MLP neurons of a small language model. Each row is named by its layer, matrix (down: output weights) and neuron, and shows model dimensions 16-111. Each number is 50 + 15 x the weight over its row's rms, rounded and kept within 0 to 99.
A block is one neuron, or neurons of one layer that tend to fire together. After each block is what it responds to, as a language model described it from the Wikipedia text at the highest values.

L7.down478:54 28 52 33 44 49 49 26 33 72 55 36 48 21 41 51 41 28 93 84 64 44 50 78 29 49 67 43 31 49 69 69 50 52 62 65 26 52 70 35 44 43 35 38 46 44 43 52 39 65 56 61 32 36 53 69 58 47 52 50 23 69 53 39 33 67 54 35 79 53 46 66 49 62 21 34 67 33 62 45 58 68 58 57 43 40 43 65 58 42 54 68 64 34 44 79
L7.down601:41 41 50 43 38 63 36 52 38 70 70 37 46 98 47 39 34 47 64 42 44 37 35 75 60 34 38 64 35 72 68 53 63 39 64 36 62 47 72 77 66 47 64 61 52 61 48 61 56 55 41 71 67 56 42 38 34 39 48 60 58 40 41 27 61 43 62 40 62 35 70 67 61 49 54 56 49 35 66 24 46 79 51 43 56 53 49 70 67 40 48 37 54 30 50 91
L7.down653:85 35 53 56 55 51 41 68 61 32 55 81 57 54 40 13 54 43 65 43 59 54 64 55 64 53 32 28 57 58 49 45 44 57 73 46 50 31 43 34 32 80 66 45 46 39 60 53 68 55 48 38 48 35 53 57 56 65 67 79 24 61 18 62 56 27 52 48 30 37 41 19 59 46 44 32 61 51 44 59 44 53 45 47 39 61 53 56 48 41 32 41 58 52 60 50
L7.down950:62 37 70 53 35 63 68 43 51 52 52 49 58 50 49 35 54 76 55 40 24 46 63 62 49 49 28 56 52 50 29 27 48 42 73 49 50 38 70 22 58 32 46 75 61 58 62 45 47 47 79 46 53 38 68 40 49 83 58 58 49 46 57 23 64 56 52 55 37 40 67 60 25 43 74 70 38 75 39 40 64 42 41 53 17 63 23 31 47 57 42 35 56 54 54 40
Election and table cells

L7.down205:55 55 68 76 25 47 79 45 30 80 44 39 68 52 66 44 43 40 72 49 23 49 28 51 63 49 64 50 38 45 38 50 32 40 74 79 70 36 63 38 67 75 52 83 55 56 27 34 46 53 74 70 34 63 62 57 71 32 59 43 60 36 69 39 48 24 64 42 68 77 61 45 44 48 54 40 37 40 36 69 65 51 37 44 01 65 21 64 40 69 57 44 23 33 54 58
L7.down240:56 57 73 55 60 32 77 58 50 36 63 51 65 65 52 22 55 66 55 36 42 44 79 39 50 35 51 99 53 76 55 49 17 65 53 73 66 42 19 53 47 74 27 12 87 31 34 67 36 44 58 53 59 61 64 46 37 45 49 56 42 35 70 54 43 49 62 41 73 47 46 51 69 65 36 52 58 42 78 58 22 58 38 58 45 49 76 37 64 78 69 32 55 58 51 68
L7.down301:27 72 47 29 57 46 76 82 31 82 52 63 21 65 47 50 68 42 67 57 38 34 42 61 69 26 62 65 64 58 55 53 34 71 31 46 53 12 71 52 51 34 54 23 54 51 35 38 57 40 46 31 42 53 51 49 27 51 52 12 31 52 35 73 51 58 63 67 52 64 54 43 17 46 63 41 46 40 77 70 49 29 65 49 34 42 28 35 39 36 57 66 41 31 42 59
L7.down794:53 50 70 21 23 53 18 66 33 63 61 37 45 50 49 61 43 36 54 40 37 48 64 74 29 65 58 59 33 47 31 68 54 42 77 50 29 50 69 31 39 36 72 46 55 39 62 53 34 77 45 66 90 45 65 56 38 55 21 52 59 66 61 35 55 18 44 70 76 56 48 42 53 57 58 68 42 58 45 33 68 58 43 41 47 63 21 48 63 41 48 58 73 35 70 33
Second piece of split words

L11.down3:40 51 71 64 58 51 01 69 49 59 51 78 45 40 49 52 46 58 41 52 25 43 41 51 29 73 58 37 40 38 44 74 85 43 50 77 48 68 40 50 84 49 53 45 41 63 63 48 42 49 34 37 48 60 41 47 59 70 74 54 33 76 48 60 48 50 59 47 39 69 65 39 44 46 63 60 63 56 29 41 26 47 68 50 76 52 40 40 47 32 44 53 18 40 57 73
L11.down620:68 62 25 49 65 45 57 59 55 72 28 66 78 56 47 47 62 58 28 39 54 29 25 42 53 51 41 65 51 40 69 37 27 46 49 53 36 98 47 50 53 33 54 47 57 36 53 58 30 50 44 55 67 47 53 52 15 35 53 45 62 13 46 55 47 73 65 47 29 66 52 37 46 52 47 37 66 50 65 68 59 66 71 47 46 52 28 36 31 55 79 71 39 25 59 67
Mid-word syllable fragments

L10.down96:64 49 67 40 47 56 53 58 46 33 68 38 34 76 47 56 40 75 32 52 54 32 42 43 53 42 56 67 52 41 59 66 63 63 63 31 30 35 65 26 45 35 36 65 65 44 45 73 47 49 71 64 52 66 41 41 49 22 47 88 51 59 43 32 33 38 55 60 54 30 73 41 52 50 23 59 32 59 87 56 51 45 29 72 57 46 63 91 64 49 60 55 50 51 48 87
L10.down275:65 62 44 78 56 60 68 65 44 71 57 14 45 90 46 35 26 36 70 62 44 48 17 26 28 59 40 45 35 51 44 35 47 26 49 26 37 49 62 65 51 42 31 26 77 49 60 23 59 57 50 58 40 58 66 77 48 75 50 45 43 57 69 53 60 41 64 28 68 21 55 40 61 30 65 55 51 56 41 26 26 77 40 42 48 53 70 47 58 50 28 34 39 37 73 46
L10.down437:60 82 46 66 34 53 47 43 38 70 52 60 53 62 32 47 39 57 34 55 48 53 35 91 33 25 43 56 30 54 61 62 62 56 44 55 79 49 41 75 44 21 45 32 69 39 37 64 42 28 54 22 58 57 61 31 72 62 43 66 62 36 62 55 55 54 43 44 44 33 44 44 51 45 70 67 34 77 56 34 43 55 67 38 40 68 58 50 44 22 40 72 41 37 70 47
L10.down445:74 33 53 43 68 65 64 30 78 59 61 41 59 56 27 48 59 71 57 53 67 24 53 35 35 62 38 33 61 70 78 36 70 40 84 51 82 31 26 65 46 36 64 24 57 66 35 63 51 56 60 41 47 42 43 64 62 55 29 47 23 65 35 45 66 49 59 82 43 57 55 29 47 20 53 43 35 50 63 43 39 56 50 39 42 24 66 57 33 40 51 24 53 63 69 48
L10.down579:72 62 33 25 42 43 30 44 40 27 72 54 25 58 56 62 29 90 69 44 27 26 54 71 42 27 50 61 21 75 67 39 60 38 46 56 93 24 44 58 79 52 44 67 63 21 23 62 26 74 56 50 52 53 75 53 33 54 41 40 49 58 60 34 53 57 60 66 27 54 57 49 22 49 42 45 10 73 48 54 70 36 59 48 65 40 40 68 64 41 28 66 52 41 65 49
L10.down588:68 45 70 48 69 44 63 57 59 78 59 55 48 57 55 40 44 60 59 44 70 55 33 56 51 48 43 33 74 66 73 61 48 62 59 36 91 41 61 56 32 80 72 31 59 56 54 47 47 34 28 31 50 43 24 36 32 34 52 77 39 70 77 61 52 38 50 68 34 49 32 44 34 41 35 69 48 33 41 32 19 53 45 54 38 39 64 65 57 40 67 43 38 68 35 68
L10.down699:46 64 60 58 98 73 66 30 44 42 52 64 20 34 39 52 59 70 25 46 62 40 61 34 50 36 55 51 58 56 49 52 45 29 55 56 61 71 64 76 53 65 59 55 36 67 63 56 72 44 49 25 54 32 36 46 29 67 61 34 66 41 37 13 60 62 65 38 33 51 51 33 38 59 47 41 57 70 44 54 42 60 54 73 36 59 57 64 38 45 46 41 46 50 57 59
L10.down722:39 29 65 58 38 35 52 48 59 62 37 49 65 30 30 35 32 66 71 57 24 53 45 43 82 19 56 83 37 49 62 53 76 41 57 24 68 61 41 43 46 47 56 34 49 42 26 40 35 72 86 68 51 29 62 67 44 63 60 47 35 52 48 46 44 74 90 65 49 29 47 61 46 59 44 65 30 45 75 53 33 71 37 61 55 79 48 81 45 34 37 36 57 62 31 66
Early word-internal fragments

L7.down43:42 40 81 56 84 44 70 49 40 63 42 66 48 00 72 47 25 43 34 65 56 50 62 25 36 61 47 64 51 50 59 68 41 76 46 73 34 60 59 42 47 89 40 77 37 40 76 66 55 24 40 56 29 45 48 53 49 47 47 67 49 57 63 55 82 21 37 52 57 62 64 34 48 71 38 20 65 49 56 38 33 45 66 51 85 25 44 56 52 48 66 66 40 41 30 42
L7.down76:38 44 80 57 33 48 42 60 50 40 27 51 26 58 58 72 37 48 47 58 28 58 59 75 44 35 41 48 46 46 46 52 67 63 50 23 37 51 51 61 61 59 68 55 61 31 36 73 30 29 63 65 60 46 46 48 62 49 71 43 62 49 72 56 39 64 15 62 44 57 51 42 53 44 58 41 56 46 55 49 51 39 54 41 70 47 16 67 46 63 54 80 18 41 56 73
L7.down80:56 35 57 70 89 40 61 80 63 49 47 59 50 40 61 68 33 53 34 43 29 32 33 41 69 50 49 52 42 22 37 49 22 43 26 34 60 60 48 47 73 61 37 35 46 29 44 44 59 51 68 55 69 53 56 61 52 36 58 64 76 48 65 70 27 57 37 87 38 44 20 56 74 59 55 56 37 62 43 48 19 37 38 14 73 42 52 69 37 60 56 81 89 41 16 68
L7.down661:14 41 52 45 64 40 67 59 64 37 53 79 51 48 86 59 48 47 51 59 14 46 51 63 12 41 71 43 42 43 41 51 44 51 42 53 41 82 50 23 49 65 52 52 39 86 42 53 80 56 58 44 41 66 19 53 39 50 43 73 44 55 45 66 57 41 28 23 66 98 33 39 49 80 40 39 27 52 33 55 70 47 73 44 65 25 59 40 46 62 37 31 35 55 39 59
Verb after infinitive to

L10.down37:59 52 66 46 46 60 60 36 38 44 72 55 71 56 64 55 51 61 32 61 45 48 40 68 59 59 61 46 61 50 47 62 56 36 58 71 77 57 51 49 72 46 81 63 41 33 56 62 71 86 66 47 19 66 27 32 55 40 66 57 74 51 44 49 45 63 71 72 58 34 17 10 38 35 51 36 52 45 47 53 40 64 43 74 43 40 19 52 30 28 68 64 62 50 55 55
L10.down99:47 51 37 63 46 22 51 58 41 17 49 74 29 17 56 39 53 53 56 30 52 25 36 31 67 54 33 61 40 26 25 29 34 60 42 39 53 16 58 30 66 71 33 64 34 53 82 59 54 46 61 41 66 42 42 33 53 77 63 45 36 56 59 32 57 63 64 82 48 48 52 65 57 54 37 83 58 61 60 65 44 39 48 29 52 74 46 50 49 69 59 29 21 69 34 28
L10.down167:38 70 06 60 63 47 62 75 40 50 64 62 57 56 71 56 62 50 47 46 38 55 44 26 35 32 41 43 41 41 38 65 50 64 58 43 73 47 69 68 55 38 84 40 47 54 61 45 44 69 77 56 77 59 46 42 37 38 44 67 77 53 61 41 38 52 69 81 22 42 58 54 45 44 46 49 62 48 37 48 37 60 76 68 71 33 30 53 39 43 45 33 79 36 47 46
L10.down307:24 81 57 62 47 40 38 31 48 42 47 35 56 61 51 60 69 53 07 52 55 52 46 35 09 18 63 47 35 54 17 45 33 49 70 74 17 75 57 26 68 48 32 68 72 44 30 63 63 39 47 60 68 60 35 38 45 65 47 66 54 44 14 50 56 39 47 66 51 76 32 91 68 70 40 49 30 54 56 45 32 73 57 52 70 75 56 79 46 56 33 50 68 46 41 48
L10.down318:61 30 64 34 63 46 56 41 59 19 49 99 51 29 51 78 53 16 48 27 54 41 51 51 54 56 73 22 68 53 53 34 51 23 26 60 49 59 57 80 57 52 41 57 53 50 29 36 54 55 63 66 33 11 76 50 52 55 42 68 34 49 56 67 33 49 30 57 55 40 46 48 79 30 45 36 44 39 58 34 25 74 52 61 63 37 49 65 37 60 73 56 80 26 50 56
L10.down379:45 70 64 43 42 65 61 83 43 48 24 45 38 47 47 50 35 64 44 46 45 40 56 62 51 57 47 56 39 31 51 57 38 40 43 51 68 18 58 53 51 34 87 48 74 41 45 64 55 53 73 74 40 57 47 52 46 63 49 49 42 42 32 48 59 53 20 54 52 66 52 48 41 50 46 70 59 59 30 87 37 40 30 38 40 60 56 58 47 33 79 65 49 38 64 72
L10.down533:60 41 59 84 61 33 52 45 51 72 61 79 44 00 41 47 65 29 45 24 68 66 68 58 78 56 50 25 57 35 35 49 49 48 14 30 40 45 40 54 66 43 19 70 37 42 35 55 62 60 60 44 44 42 47 57 60 52 43 31 72 38 66 77 53 60 39 54 32 57 39 45 45 44 44 43 18 52 55 43 53 68 46 26 80 85 25 60 19 66 66 76 65 27 53 45
L10.down783:32 48 24 44 92 47 55 44 80 68 68 40 42 24 69 27 38 62 55 32 50 28 45 33 50 50 39 52 64 48 54 31 59 45 86 42 64 75 51 35 59 68 46 56 28 56 58 57 58 34 45 43 43 59 47 62 47 37 61 75 11 58 72 42 67 58 57 30 51 56 50 27 64 53 56 53 57 60 69 58 70 23 69 65 37 34 77 48 56 39 31 71 51 69 44 54
Main transitive verbs

L11.down413:58 51 55 64 49 51 55 54 47 68 45 74 27 00 62 71 99 46 36 28 34 45 48 59 62 64 60 76 42 70 37 76 48 33 37 58 48 16 51 50 38 56 64 46 53 58 52 60 45 63 58 57 44 42 23 55 73 45 28 88 43 56 51 21 58 32 33 59 64 58 51 42 43 53 58 69 40 70 47 83 43 49 46 49 52 56 72 62 60 11 29 78 68 54 40 59
L11.down602:58 33 39 56 51 60 34 49 37 61 59 99 55 00 81 52 82 59 43 52 41 43 47 42 65 28 46 51 28 47 31 73 61 47 28 38 61 47 39 55 44 59 46 51 45 48 49 44 56 57 53 44 33 30 40 58 62 48 42 48 62 71 55 48 64 46 55 62 40 54 40 39 54 76 30 58 47 48 51 85 38 59 60 22 61 63 56 74 49 28 35 89 61 49 44 64
Main verb after subject